From a checkpoint of a small transformer trained on Wikipedia: 10 layers.
MLP neurons of a small language model. Each row is named by its layer, matrix (down: output weights) and neuron, and shows model dimensions 16-143. Each number is 500 + 50 x the weight over its row's rms, rounded and kept within 0 to 999. Numbers have three digits each. A neuron's up and down rows have the sign that makes its largest values positive.
A block is one neuron, or neurons of one layer that tend to fire together. After each block is what it responds to, as a language model described it from the Wikipedia text at the highest values.

L5.down142:450415491504486604525495478462532494401551525575477468549524516470423405502536483479539538523545519508447510481494436567517471537506514507544513540475474548498412520530409502512536517603473512512400465433520523592501521497493564417483515595535535539510424507525476561515432481548459521461455508592461553549436525497452440376528528505576542474460501520562432577548490558567570585392535
L5.down253:510462514470507473435584493465523486432559465533522457529448468517555462418602490493441483505500536508464431417479566514505476545585501520576477483548468455492511520486449535513486486508607503542474478585430448557474518507485537521481518399528426448444550548480571470494542649551480543565462471553516429456527617446491428443547486538438562540514489603451509497463483486499581465443504
L5.down296:510469497457508547505520487449617515300460526446527420485439449502484389460540444536519463507527494549445473562539497518469497415425367512583442550432469485502449467511575526438493562372470494488485564567457450452441479576509571463412488512519543511543431526511551447524526456475474457489482508474519533504501418523477488543557495575540441431489463445511535508463457446471548446627467
L5.down596:580451550527584532485462470531495564356525572548453463548527487474503522507566480410549555520497586525538534459554552469366569513485408551482574566476436538420550494555551529431545559450550506491523495534454514541498421569559548431533546532440460521499445428549516554561511481528505498476519501503462410555498510551570496511568532534530467522459543553502496479510484510518521480481522
L5.down725:503496452542549501407520495474573541241413532523488522400551525465533428490484479370569502495521494558479480520497487448603603505488504517487486492589529469543496493469394472532538504511578549464409614571587492567517549526565509499549546549409420582405518483484586454493469529474523461562502505549500412531473501454459455501536478540553558541576438448442422551521506505653462523528520
L5.down874:490560508512547497419521531539476519174454519410522572557457507495459500461539408481515489480487512552542455492416476504509456508524456450428452533489560553540532610537399512506479509582495540442484458507426517556433551453386500425467563519560488487420548518537502543530571559591483526441537419536466526536551503499520469480517521484483497481556566525491424512524517568444583454542512
L5.down991:559522438435537546475460587486496461457606481542486503466550488548556576466525526480518506504557459542599494567474461547432435531548493449517525477464563577502491445569598590518446397451540520520398500579374494471551544473572503436522423485479492507506458500527447478524440471498433472544480530453464490526558542517509494514455398529514499481550511479532402525458427475430471558458516
L5.down1153:504506513479507535462519533395509499088538558501450462500534504502474486550507478537480423500512450482469416485556500529458518563514498548521418498531569504536501571491497449485538620496596549527415623545567519526461484502514490496518536620516473568510495452458522525534543534489523455476468529538451405480475538497499462498614559461562560537462405425565487552523583511552496484441468
Responds to: Affiliation linking prepositions

L2.down109:542525525480537473569528361494455516482546504534573518485498404512459511493430521414496512508567540439447485481535438509454514515616505464402523522574478496478541469552514541529433468493516531519616443496512475547588501574421546529463436466484548498555615541523464521486498508524497517595420528538444458495560536489536462464471533461557440443501465609559486434528542569476532438477493
L2.down210:564376515455529521507469489485581500485502445457449507447434476496415442559509449515455546502478495440565433578564550414572490414584473551524574624530461493547439520561431465526467510499458364481520468478532460507470529543535532433451462502542522591544530514484490492423549584479595530504476512459469521562528626530530537440482502452519474537512553456551634548470502501510515446471575
L2.down337:413444514535527541562441505571502499481526605420504531526596569473502476449555458534655472443507511516507569506552486512534490444539550492473461596425528475361470452471554519392530517485406569445582466503527443485490515526527467556532550462450531477559482479454431449394553573485505513514520464552475514485462530471484481459520486483384556493547532556559536540555529483533447477534522
L2.down610:514545536502438563462542528561368570432448564389521530522548420419608466572469521432529471415416532476528479548472414502443516541548506545434546529434523550435528554529542520538480489451513482434450405512483468520464497460442606532493568505533461462479487569579505503458552555466503482614509457490549596565518607521483606482554526573514516493458529517534577550504479486572551533457529
L2.down628:490423529531424430547443503488509502510525541513448474524427460438555458547579457431457509547486502513485514559601468471499460463526519467513540481467476527430496562535437539511352446409539515428644461489481474462476607557549493531478514611485452382518579522586438489436504447569578425468435509477493436495547509574443581535492479456489572504534533520550495561511524479521496512550542
L2.down781:386452447500547557458520473572526507715514442488506519403459553529472550567400609476528505543446473520606497477549569553496542548473487448563514538507451564521586587460443588450489484478535487535712553446447513462511442413520494511576521600587520448508484421482498454446538444527574562449439433579474483498526516566455486566539518535431509469501487470594552561519465454486518441486524
L2.down845:416468461483410391507459508443561513413492479427514569546444453481493516537522479460459545464368535481501524559560577548483527498491512436436541464482504547429573563458440564509445567514468475490642463566530458532503533527575463484506534477516466487418513544526434643555455549493445394505520485450543550590500512605534573434436486405429624471538547513537537487474523456510492500491544
L2.down923:442466493472484432479488445383482439744482598490561479486511435519545504631500461518544553507466475501493491460470492411456472411576522584520566548493580516498543597501510494547500513505555445509684557428478485534458528526393477503537423518614509467506545409497498549564628457493539552581507507528463467538509517507560529567500486498464425534496485571527522555464515442561558529466445
Responds to: Mid-word "i" fragments

L4.down263:511543451457567458545523532507526501650541476434539498512540470507525451392483470443416556508555557574520434481513481431499474635531501468516501526477519457470477449543562484543480433437475490508597457452522494463513545549429600533464453459428482498472447488490596510561547472500537634435433358559485566504540554513426544483544470537477569461494510480479506415495495375489515483565500
Responds to: Mid-word subword fragments

L5.down15:537561589520440547497531472441488461608499445481487515535544459496507424461524566487571452508498590495590479449528469449476509423527535436461468545443511456563593553551467530505537481495429603510581537517542518496460414455586531457530541569465402568484567466473478510424450492452531438471569447528584493467444583567505378456464542420470361556427407457453555520448499571529583465521559
L5.down107:539477538475546502481475466472510460506650410468543505432605520516493563522431550509535486501481430520446486512521487507496418482400485467539489500582573480540456388453515480453433424501586485497462438454546522599488472443405538510450494454510447450411534492519602417608572421547495429522501443532519388554483492495496457566503462498453545586434406550527458592504514500523479458427564
L5.down188:474568551518480524438577514540585387121461484498502529552439444527515501444474435537568441468485443416491475498456529534475551477466512570525475583503547579574487496501424447441516503487541530553419495563547527566489532514516482457514497510547487546539540438484507434528520475433438574471573479515439423517495509512562509416540560551533562454485539525537567448531433514475519479479480
L5.down606:427487496501529499439488572544451533399491498572473581549535598563539520573397531465542494429513490561513450458480575605513524464453470452550480493536510548554576483505550529576519512572512525548582533526567508647481520557515494475444566529543575491516485569548575508520508514585529436396419485553484451647555486479504573577508549521476556561592495535560510518495509517539536435435578
L5.down628:490445513474532557558534456468500500235445496527500548388460472517501531475502549487429446488419430526516447476511545535500577504496592532481427507377505498537542503487474550524508548534498472442430539449578422440533564496602404476510476435490469514559549543483521577568500544549488479503507507615479406448551466558521429447438512531527413552493514473549528601506535547499447490503460
L5.down811:505578602531459520512515549513467500129504432519463494480528459545462534538475501530442520517442522514495507450429520457446544497514550541508557512446502472508452475443395462493501492532492550508492440608461487497465434513533471490443524427494539446494551518439467486457499441507503479519465410521518489520571542406505434565554576492570513519503522547531506472481463479601563419413540
L5.down934:435469500399533464510486474604521486389583426427566508482500521525537456472409487521521453510466421574478504408456444476507472500561510515366506494367504542491483486561538471462553515378506422427356520463461469409479596517607511478523482455496522471563558534477485449520555443552536474548483430544549426433457512551492502510494418553439498506552397551523500501477504486519545583492495
L5.down1057:494491505496430463424507495436512471136492496512446438582552496606501432507432479562571519513563490513477483536532552531428469439479485486423470460522541463496547472458395467458566555416532484537388499571521470567437527436541514454440511520488509556560512465488495560426548517484532515494463487500510533465513465529486473454539534451547469520457507607549484454491587500556446536492529
Responds to: Table row line breaks

L2.down14:473525483568475625496473518510475542442426478548511591495453426493360461479524609519574499550567504514476447468524487439568411530472461545552458591592552400511458423524481526530458484568467498554323477506472444516466564618586523503499495493511480491575591543538666555454550505446492550554457557542448488561502607475560416539516454454498554463517539489541444518446413573469503529536467
L2.down52:436429335466514433539522504493551521468500461536443572511549517540548486533557585432522442458483531430472450486606509422568426483516507470419582515526432524528545409593450466517498492559448472548497528511400479525570559517538485481580513523579533417495511514503502498549572503511598404496579532511555475389507527523495565512534452552465437521521487541564529553559477481448497455515622
L2.down199:524489526514424500513467486593494569512504513587404502500499469443465491470496561425523422510477563459399478547513519463534534456458435556544545468522460518477513447464440527604444587536518485490441469534473543560579529541609539553513541467575501547558437496487471556483435477532491475439547486453504534488468512511460496454495459602554516455546493532420473539483456363542473486431473
L2.down364:507463535490500473492541525561467405367589550517430536571504514483444537535519440411492465484465484508509403417450449506548553518451529535487554590512560517495479477536443583471547522579545486489472446496557493475560475530501526520483556553446482557494492465463439520552417459544477468611445467472514657536517562494451508453589495557465469507592489484510507537470512468501462459576555
L2.down451:460423456509425524509385443461409510273485460475608523452459466564477505390515474491463449523509544431599506530454349550529490485487536451525559502559450455458524399514485605504481468542463409497409561436523521577531432494585436533501561386459504543432559458645464562513488557468474494511449508570458416509467522461531518558518536499494483475483547498424436518552550531493471549521543
L2.down1120:489485543506485490523429557453533445678536523500537438483508524499464594473568482487460505523537452541500580534481457450461478450489446487469352621624548449514514492553544513403482545447404446487566535542495486536504508494490434479566506559355604499510498504514487579469523519591582584540504551518426546578450470511434480446432474531546524518474563516606492451488415470618479487521414
L2.down1186:491449500476490543442471570537525502171527498578439455492522437470557435488530561539482479599437508519563535555520453487474551552517514465544505514513482494489435549405497524522456575536482413502482512492521543486501505502478486403513446441470473506571554518515416544560508496466530409412489516538497475471476429590458566540490464488548538411507467547601511537564440469512564481497533
L2.down1190:639406491552525557518511528443513524445427498543507496463475552553499426535529489466443475585436509469555520424496517480487457471438499522539423507509484488519509430438441482485500515512501534474384449497435545575490515585488495439529486701339531464456509578532460458461442467443485438489556464543388545590496566422548507573509546593543510520576506453450410557557530463465490576571499
Responds to: Preposition "of" after heads

L4.down985:514518461452521489494571501482447543187414565426488435479456639449477495477488557476467497518493474555572434523572440554595504510499519485439507510479504452468441424495441539553495470554408417553408510538539624490540494473489436426516543528494540459511498536546472513598512493464481414443446573479478637589516465569453507479524534418551507522530440415583553549470500458438514421484532
Responds to: Relational "of" before entities

L2.down18:472449478601503459496514488517481454252500478443465510527515480529548502520497503564479424485522481541534436405389473449540441541545497381426497477417443490435444437573405521583479545465466513504335423445456531508508571595472453540570490507420495514446464501471485484531550528398429572543486613507475472514437505520515543538495535492538493544512503485586526532526417516486577429494441
L2.down53:563490536492530548491568529506494529680429528459482508492574525514492495422459435567509553478609569433604534556560432581538512525524437424517550509521500445583435536532536456402507398487560544467447499520542437429463627526538547501511474472513519471426493474523597482576423508503460525465608374463557487518480496475536440476479483494486530485528439496540516475504592451481573515424488
L2.down185:479530441460549510479547446475429471355466482572451536417404503513447486443540494480557523570513518472472424426513337508433494500452522592496460544589492431435485450545502456411441504513484494576393542515515529570499480490480569517593502465485401573431530430373536481369640503509513454597489509450525420497571537461444483433488476441487489455466464481475487517493544483536553532527544
L2.down221:463589419529519518426407475486489479376536520508526504553530464508464537489512464399443492485558515518544380563511547448497595458538521507546538524539576534527522441470519471539472442508446512494575553502525504477467536518604422421433463478442556508441540494509431455493401428460485541414504532436570502459455370523474513527489495476543470560424497481396558510630537494545455421639491
L2.down288:407502444501449416445547443473532461377410420507410442495442513421546554524549543429475482491471426462476407557494459507527483452467634419498513475533479435496511463487548491449424515486547467512458467513513551546515454467462558510482462568515459520543526555551493362526543477545536541482511566409534536450540427461527600542554517527653505513493560600554473446410505471440524546507488
L2.down470:437536418519529477461466557545567614376486454493425543506482565528590564409489474488421453582492434476520534474514465499549536522549519456484485466542462468462512458499423473549493458425401550509404520487418545437488513487493536496508484445532438495504464547488535480398515500584448570406495500456383608515467505568508537551544402549506529490475553502517493515478492482517514428476508
L2.down501:547530496502496537539507478451447443521474524592528480450538541573549406560538443643495590611540460471611485574591465555535580448446561490503521553579509516409450426572493397466543532471510604442515549532596508523554523554458409537538460552538493539509523576481536549442507476473488508465410392480548417485465522488518575592444547447501509445561511568425475548543542455550508520528461
L2.down530:378427447584495502528467471506511567497468425532481480515488493516430460471471568516461610521457499509510539543533478475465501514470443522496532516690574578546506406432534524516575401569555436556490517553476489502562466456505506514538495466466490633419451534459533579442570577563452464425583514511458515442532600441438413491523494585503586478465449455536501513529416521408462489533474
Responds to: Personal pronoun subjects

L4.down298:535600503433444590528528561547487453436472532489481503531493521412567512491541469486520433531531538436484508471551438569548530401605495531466461419529479517533415565512496602458434463410515538546282434419497387499413554515465500530514620462453564439546485457512421521481426533470536524520506526505537478483532540539558502475609488587509500483436555535546452556432537542528456528450529
Responds to: Appositive comma before name

L5.down203:434456536432540497409474456571494575455557450414521561628572536504511445527516385517559425497534470521496481477492430541564484536489510590576531512420459526493483464475540516442594375508484485588575516534499515449545482588395511540456493488489442519507616532475497454456537417489510486465449554372499425533525554548567513637454562452531513430534515431524517536519495490502553518498520
L5.down574:523578461472553549439493493503647500424533445617517462498520445529565473473528482431524420534413493499509545446518405546536573530376518436532521472581521523560472552479492523544534571475503515524453495537499397517516521464471463485444442494473561508494516454494451503492436533434565534459439493530499550439510533439460480571467587563451496465505541510504525507377475471456457510515530
L5.down626:504502414408511502458519559457501460377391468383488525464519586487607461502554516496494443532576543564502379460510514559400435475491500485432518444454508526497478423432472510425448440469527469491538493489452547435459551486472544482566479470447507483473512502563561545464538575423505569480536465523518530513566521560483463517480487487435480621479572516473554550576590496513478553423568
L5.down635:529552564462448550427516510509572516657463536409530440463499485536452562459383449518517573538540527507503548470559471477506434529483498504498484562485583440581509452437424413548531552506560492549577527584446582468520589450571405421463517521482525475594497544503524517518512491533464485539477431514516542473462473457451478505564453478484490571494514411559443498501692553499565519530500
L5.down691:481484408585493494533442555520520555610568553551503483548570515472577458461512475537471551522549577460465606495435429549430565513519519560444443520557445576496548565538557538563535548509511465422521425473556346460412469422485525486509389514506478524482473511513562493494468428508461530540570442501533528528543459482423544425583520528511503488484547543418520469457526514418440493585534
L5.down700:556465441537534354524494450421526527345467552542429604491438439474488474419497488611407519499497563461470495513477447514542452485470518558565504434517411477539484586459546562526489539435506510471375498502524528410403509478528542528507470603598505536554456487540513512526473509510515478499469455418505485521536471484475467466539510485480538543518515482559543541537529481453497436498499
L5.down1020:535564466495437550466547565475439459594466527410579416478537462525518419439539376503569494568480541471557529493522558529505581423466441461439564505528547499586540434547543526437593516486555488442390505436491524552532466491506407521532523584572529527477625544510498559532443527377481557511433522477488553536503512481458499496471558485501427532528421567501431614476454561467492511477518
L5.down1250:481469518524501447512503550464499418268537504476472463550517517477479516510578514492532553469443474473541554593522493487508454500586502513492523483481486451502502458585512569543517492525578548488356488544529526575418509418567501436569454485524562497547524540528467562568483501604548467520552523603437483470520513587551512473481574441594603445471509430515521470530435479553568490508529
Responds to: Word-initial fragment "in"

L5.down61:488510494438482394485411510475631464521413564572423487449421504551504522468430490493529459451451527514476505545456493460467463559496495532568491497398462529493456397427524509502540599497486371557466473488521504426535573433555487447486527529416487499502537584557609521517533520518463443482491524514489494551443485502495523521435479483544434479547431450507528557533445593511514512520623
L5.down135:528488576481487508515573524557426525550566537571499456451406502473496517529422469545490475459507499414476456581446485450481477423484456463488406458387478517476633488487562522469451516528525552550627480614613589542417535516556602531473475490498496503528522414554556521480447419448414448506519505502438510466510490523515494395585535496518506484515465509512506554484558533464567474514526
L5.down450:458501557573424518510475390562492563445493597434577533532534509468519515520469448477528479498526503488471510406477538499497524417499549549534517453519434450522640504475487541417564567503412487536511485514534434552436488525484509481480467577432449556522549522559548420506488515568462459437512505491396563520552500447551506413546550531435508599564540476551584501521476528552563490509500
L5.down539:520473604455521415489540493539574471507575546450466472457431509459496368459480460467577491511479546547542487474569452500500625520546429479521465481596493470507587521485586549545508464514500557561628474564523514501498572500513499557502527584441497485579495491477486413527503600498624509561491474515604550554552539466504477408483503514553482448495539498456494430556525549592517530501441
L5.down891:496558527477554516449473525480496425573474620496580456567484527443531435456545528519507517505559529470553596489427489504569454684564402542482564508465555511453466424528541596539530441478533474374517429470502488552519453492388509443449561557389429487420550410448532525492506538467509460456559464539513579491502615473617493565453497505403520540449489491516588507567436534538478560516496
L5.down956:489465503545482478411435408519431447600460564510544549470356424470502493608489475469480416464538513472459535500553510499471470492512515510517545490474435581483518489456494468613531515554498470517669514546411404456567533510565527494482437584411454441551508521562551462487461555391530558494479502503529540499503522480567477485592445450503553500519473550622486530492523520448530480531520
L5.down1090:472479475491506475496484502534537440550492496533581580461445430556460506495549444535539537474505516500444459557529538511480530517401556434465546570441545504496560571436513507515503464459490513530469443474568503439518484359517500443489549559497497403557532573379509439502504451475549474453550463515523507498507523453548522483500484448449508599412499503530484438496555492508549512327511
L5.down1129:441544512477479540485482495528504578184512496450483556466381573429492625478545545559480561502494504501459471481528443513529511493506455466467543493433515503491463463489555490502470544509527538456269402506512502431451587509532540532425480526545511472513528466525469525545539500555449487548588432507526520538592508409536562419524435476445467534513566427459546446447491493541446441507494
Responds to: Appositive comma after kinship noun

L4.down561:474497403546482439523564525603556488500416519471488437508441492526484587529517428475482498477536468593526523431453556461512387467482519512532498371506481519525490418387540512574531513464479514438569488593496532512546443496610399458471544513531538499536498503504532566471509476473542440529512433517504480432459413409525520436501520445453475464578602533406431356589556454592508525571493
Responds to: Surname final pieces

L2.down123:463450554513520447465488457465468425424549533438451517492488514488574440534515509518481523584477441541526352517534488569474513484498536554451510428554492626516555504558447416516503552462517464547541504519513420481551470457568574548390470486529493424588468569456441431574507532509510455411512425604517485562489429520463494494515494497552447596533496510556474528462527544499477481611540
L2.down378:653505503454453522521541494493439500486509511453519468479442526503408510448504604530510528529505522498461486509528484452469439457480488593406517484436404610413488479494428455498451435531573508548488546540569568486470451550520453534563434420458483430481492560432549422537496474493514469484500444601600440486472584522530455532507401503519541396614438510533514541425529579470502534505493
L2.down467:515417469464530516492511548524494553661524452508417504470557535541514470476502535466479497433460446525431461592523454496614598490553501458523543496559493606472480510513482488440512515460528525495530589516538563487496440484474505455528529450527526497474381481466396480483443487453504493499485472555537547503522518575493552542511526468507490571506475485469481570464567441473521451475499
L2.down498:408451487535493475451488485468554468510532525544547584527478436497502513482488503492486535466525570490533522467489460529465488447517615504404459523520392556487598477501470427456589516521517495496545490554524466537561465465452516457482529509500570441534561593420556547439507582441526422475519436570475459590516459558556556492487496517569526582455518578499396579532485446471544409407572
L2.down676:519499373490550557482492520524366518212595521557562548570439557486507460483439483486578500523486509529456487458454473487481479487411473568422504564541415517395414407571535525507492528514473435554383469393609461500436476507460531515531576504638548493548455523527534493425550496457530419452406480543531447502497471434553499430577549438468555386564471409479458480461461496532483509540536
L2.down736:511569550491541460497571549449511513416538471536489471524477596492485501463414656526541531515484467586492472549490545469506428538481357448437549523459508549504524560506514513558536528557487549506473574489449557463496588480544502484493451608551510551535520495469485438403468532482501457457483449628532479564544372497405381484499492477421467556464454540489604466493528515490507476494567
L2.down993:562512500473467515498537456516484421128419508508471564541493500495515487499534449469464471511489395564528442515606497471496511611505499517402508485455514497505561458496534466494507578519578451606352492453513498499544499493461524555514573497484446494464522469421510508447440528505484452492521522518562537460554522577497478497511512459425506523494407478616549560541504436419565518492466
L2.down1070:502541438490468550563482544513499415093529479468506488501487592556486440512514529474465510459401614538552474454426482472504513449499533504461490510458479423515541439471337537480508476459554545497396479481519494481514443524503553546485492550545613543535520539481472461505536539466485490528525462570492471468513481532479453499448449519486508477528599483540466512514475559528496528492417
Responds to: Table row breaks

L2.down95:576496469525416486485447491446516563625444518493520507545505463607449457481392466481499450491559494543552418548496539483607460497491570493510465474579506487536514349531478503466534486492454422527591425496500467520509473567495514452463587554518482421489501415452477591435492478516452509474496508502421527552585462457520507569445566490529544538395507455525496500497482474519589582532424
L2.down459:529571509512549534519484517453544579607525497563496459509445555486445466500497603445518483567506497476518421524445483420505514475517436431429585511505594406439398485464512491543504564483515428470398481489430503459542441476467485569534602505493532510543536497483613518384542536626501542492464444542465581357578486510511458429532601473403525480474422488488493534386396442453517457410477
L2.down462:519401483506448506496551526420565514726466498482457434473511562599481410497510510483487484535480424498539519504570500506496475482484510477476530563545548467524506410571556454420470486534545491482662597505514380502384483515519493517602556538475467502543502454508502569482521484499502434580502515481520498519547514461536456543452419593507507487412437491591453577460462519465508550521435
L2.down613:550547551526516451484557517428544569396489516451565600487425517503478484486516495567508474502476623418454502487490445560456488522398459535564574440527506539492392463527560541584482495465431503501448564427459494531503486469531518440540525540518465558488497418513482469523506497597461428441524534452489609536516540448548499552472525569567522513480512557510474568440466589495516524420464
L2.down1026:451544473482462584517572410532519536551469509525526496500521562528521467505507576464395488466524394464498534461535476509639552507454526493529514486526514499538508509528478475572559486492510421486401530440492467478511468489468555512482510538414566563515523517525583525449463498639509479503482555519476542612631494584482479507448543492505565441520517380435477568527481467477486562521430
L2.down1039:495415537378434472504536519480448446431431551484550554435558358492558479551445407448524563482541524529583551439537466486429555514565614562505582505530532447503555519591446534484555540434521523511400517540533439478480520561504491543578522412553451503409489477384506509494583528517496540504518522479531445594600437434472501507466433525555474490479487412544463463492467481456449507397598
L2.down1074:529513546520463495528534514451452480748502517443476497454571520591560487481439449585457525469543509497498514530513473529487573480477540463468590437484565546495510437550472480460519490515527366489638547484563467470481450438523451455423482512489610472536543456533562503530492587475550481409478432461517463531522448578418529511533543600510514502353541508495494487457409511447461501614533
L2.down1196:512522546554500479522530441505628493507574447539473499575474365516481578499518585451528464554544441461526507416539503611542494538420463527442463577591570465505498520545472483528472478508456519453508471564446457453438531542491528494423489506494468585619546564580603547464488549451496477546450533544508529582493515481503529508421516471551502476457506506504555599505471457439474517607458
Responds to: "in" letter piece

L5.down370:519501506525490386515420401534503585506470480530534455452506470528434474497544521453409404516480507523514542501479562450529530547498575577444563457533512473454477469451416508475539454433515489500491569507362544450572519449502465507541404509533507496571532513456538514539530451462534437504520497467479546497438500555500516526518455573477562556552509551409543472484358610460453478541537
L5.down371:447516487462522459530534554469534477492595536504487433490388425474519508523518531562509476460475532464437481485502449514517478557608548541501607434463579479537630542568496504511626548467524557511494463544458581543546517520525562448507424464405534446396449428485431538478519432526479434523538518550521484483484472429539564504442596391453530473484622469473492482495532471559568460478439
L5.down381:489445517515489443508533508535492476653449570479496527453483625457484485481463548485356474523511454534537523439405400441572452589490540504528528463452516529447518446397477541549504439538489409424623512667451527476508533426576518423506415504471464538483519425571552496504525441512458512546493446452491594442554484479613461483382508470476533546604572523511510396398508510507508532530574
L5.down475:459541345481517457449460507474472578470398465409437555387458486588500502523494494459454431542558461494457478511469465433477516456554497420539510437547451521502466367549490626552521472491491388525467486480420524442550542496522572534581548516472547468590495574498613468500498482502569440434577521548473511474574382484550457431500475577481491587567525474490400614511464524546382480465538
L5.down485:413494462508448484543495503487543550529438571542435531524419461488550513512436529565498468363502479528620601442393540552481410455509579410620556402505457546458484481514494532502546409413376492444547395601502454475457587485477505473520504431447516442513523494551605515441563437465540475541518413497583533494478535535566548510499539487453461553557499591483458426468529552570539523489532
L5.down530:444440483536518477540466521528504493594535497412565476587502462566537428470545535546461437473528445533502523398385536496462553469530591459491507462408517468353521465497435524553516547488594500514454528621429479423588465546530577471450520530470400533491493484590512585475488530399492508452543478484455492505540537476556427480478465558510457422448543569551510434550516462489586543472493
L5.down543:452557469510410443439507475538530526504431533426512466553498421470388538548485469441499467494506463578437537466428463431398477453501482511542476517420520429583479568546521544511473491537478395511480473581419444412531510504525538509548485577442541493479598487449509536445436545516584480630542539363514453524442467486428469499542436479476597496534464464470525469539526530471439442576512
L5.down1141:471497428488568418502474474610492504276471517493484506547411511524554508470466503452376466538524574538474508463552449490548486475577494519442505470461464501525453581546525566476483528537559519430478484437381458477537598534486490477528511516531409438518514365559510526477532457551550554478473507408465462562468515491559505521461420469473501557583499508517455505477446506543430598525496
Responds to: Subject name ending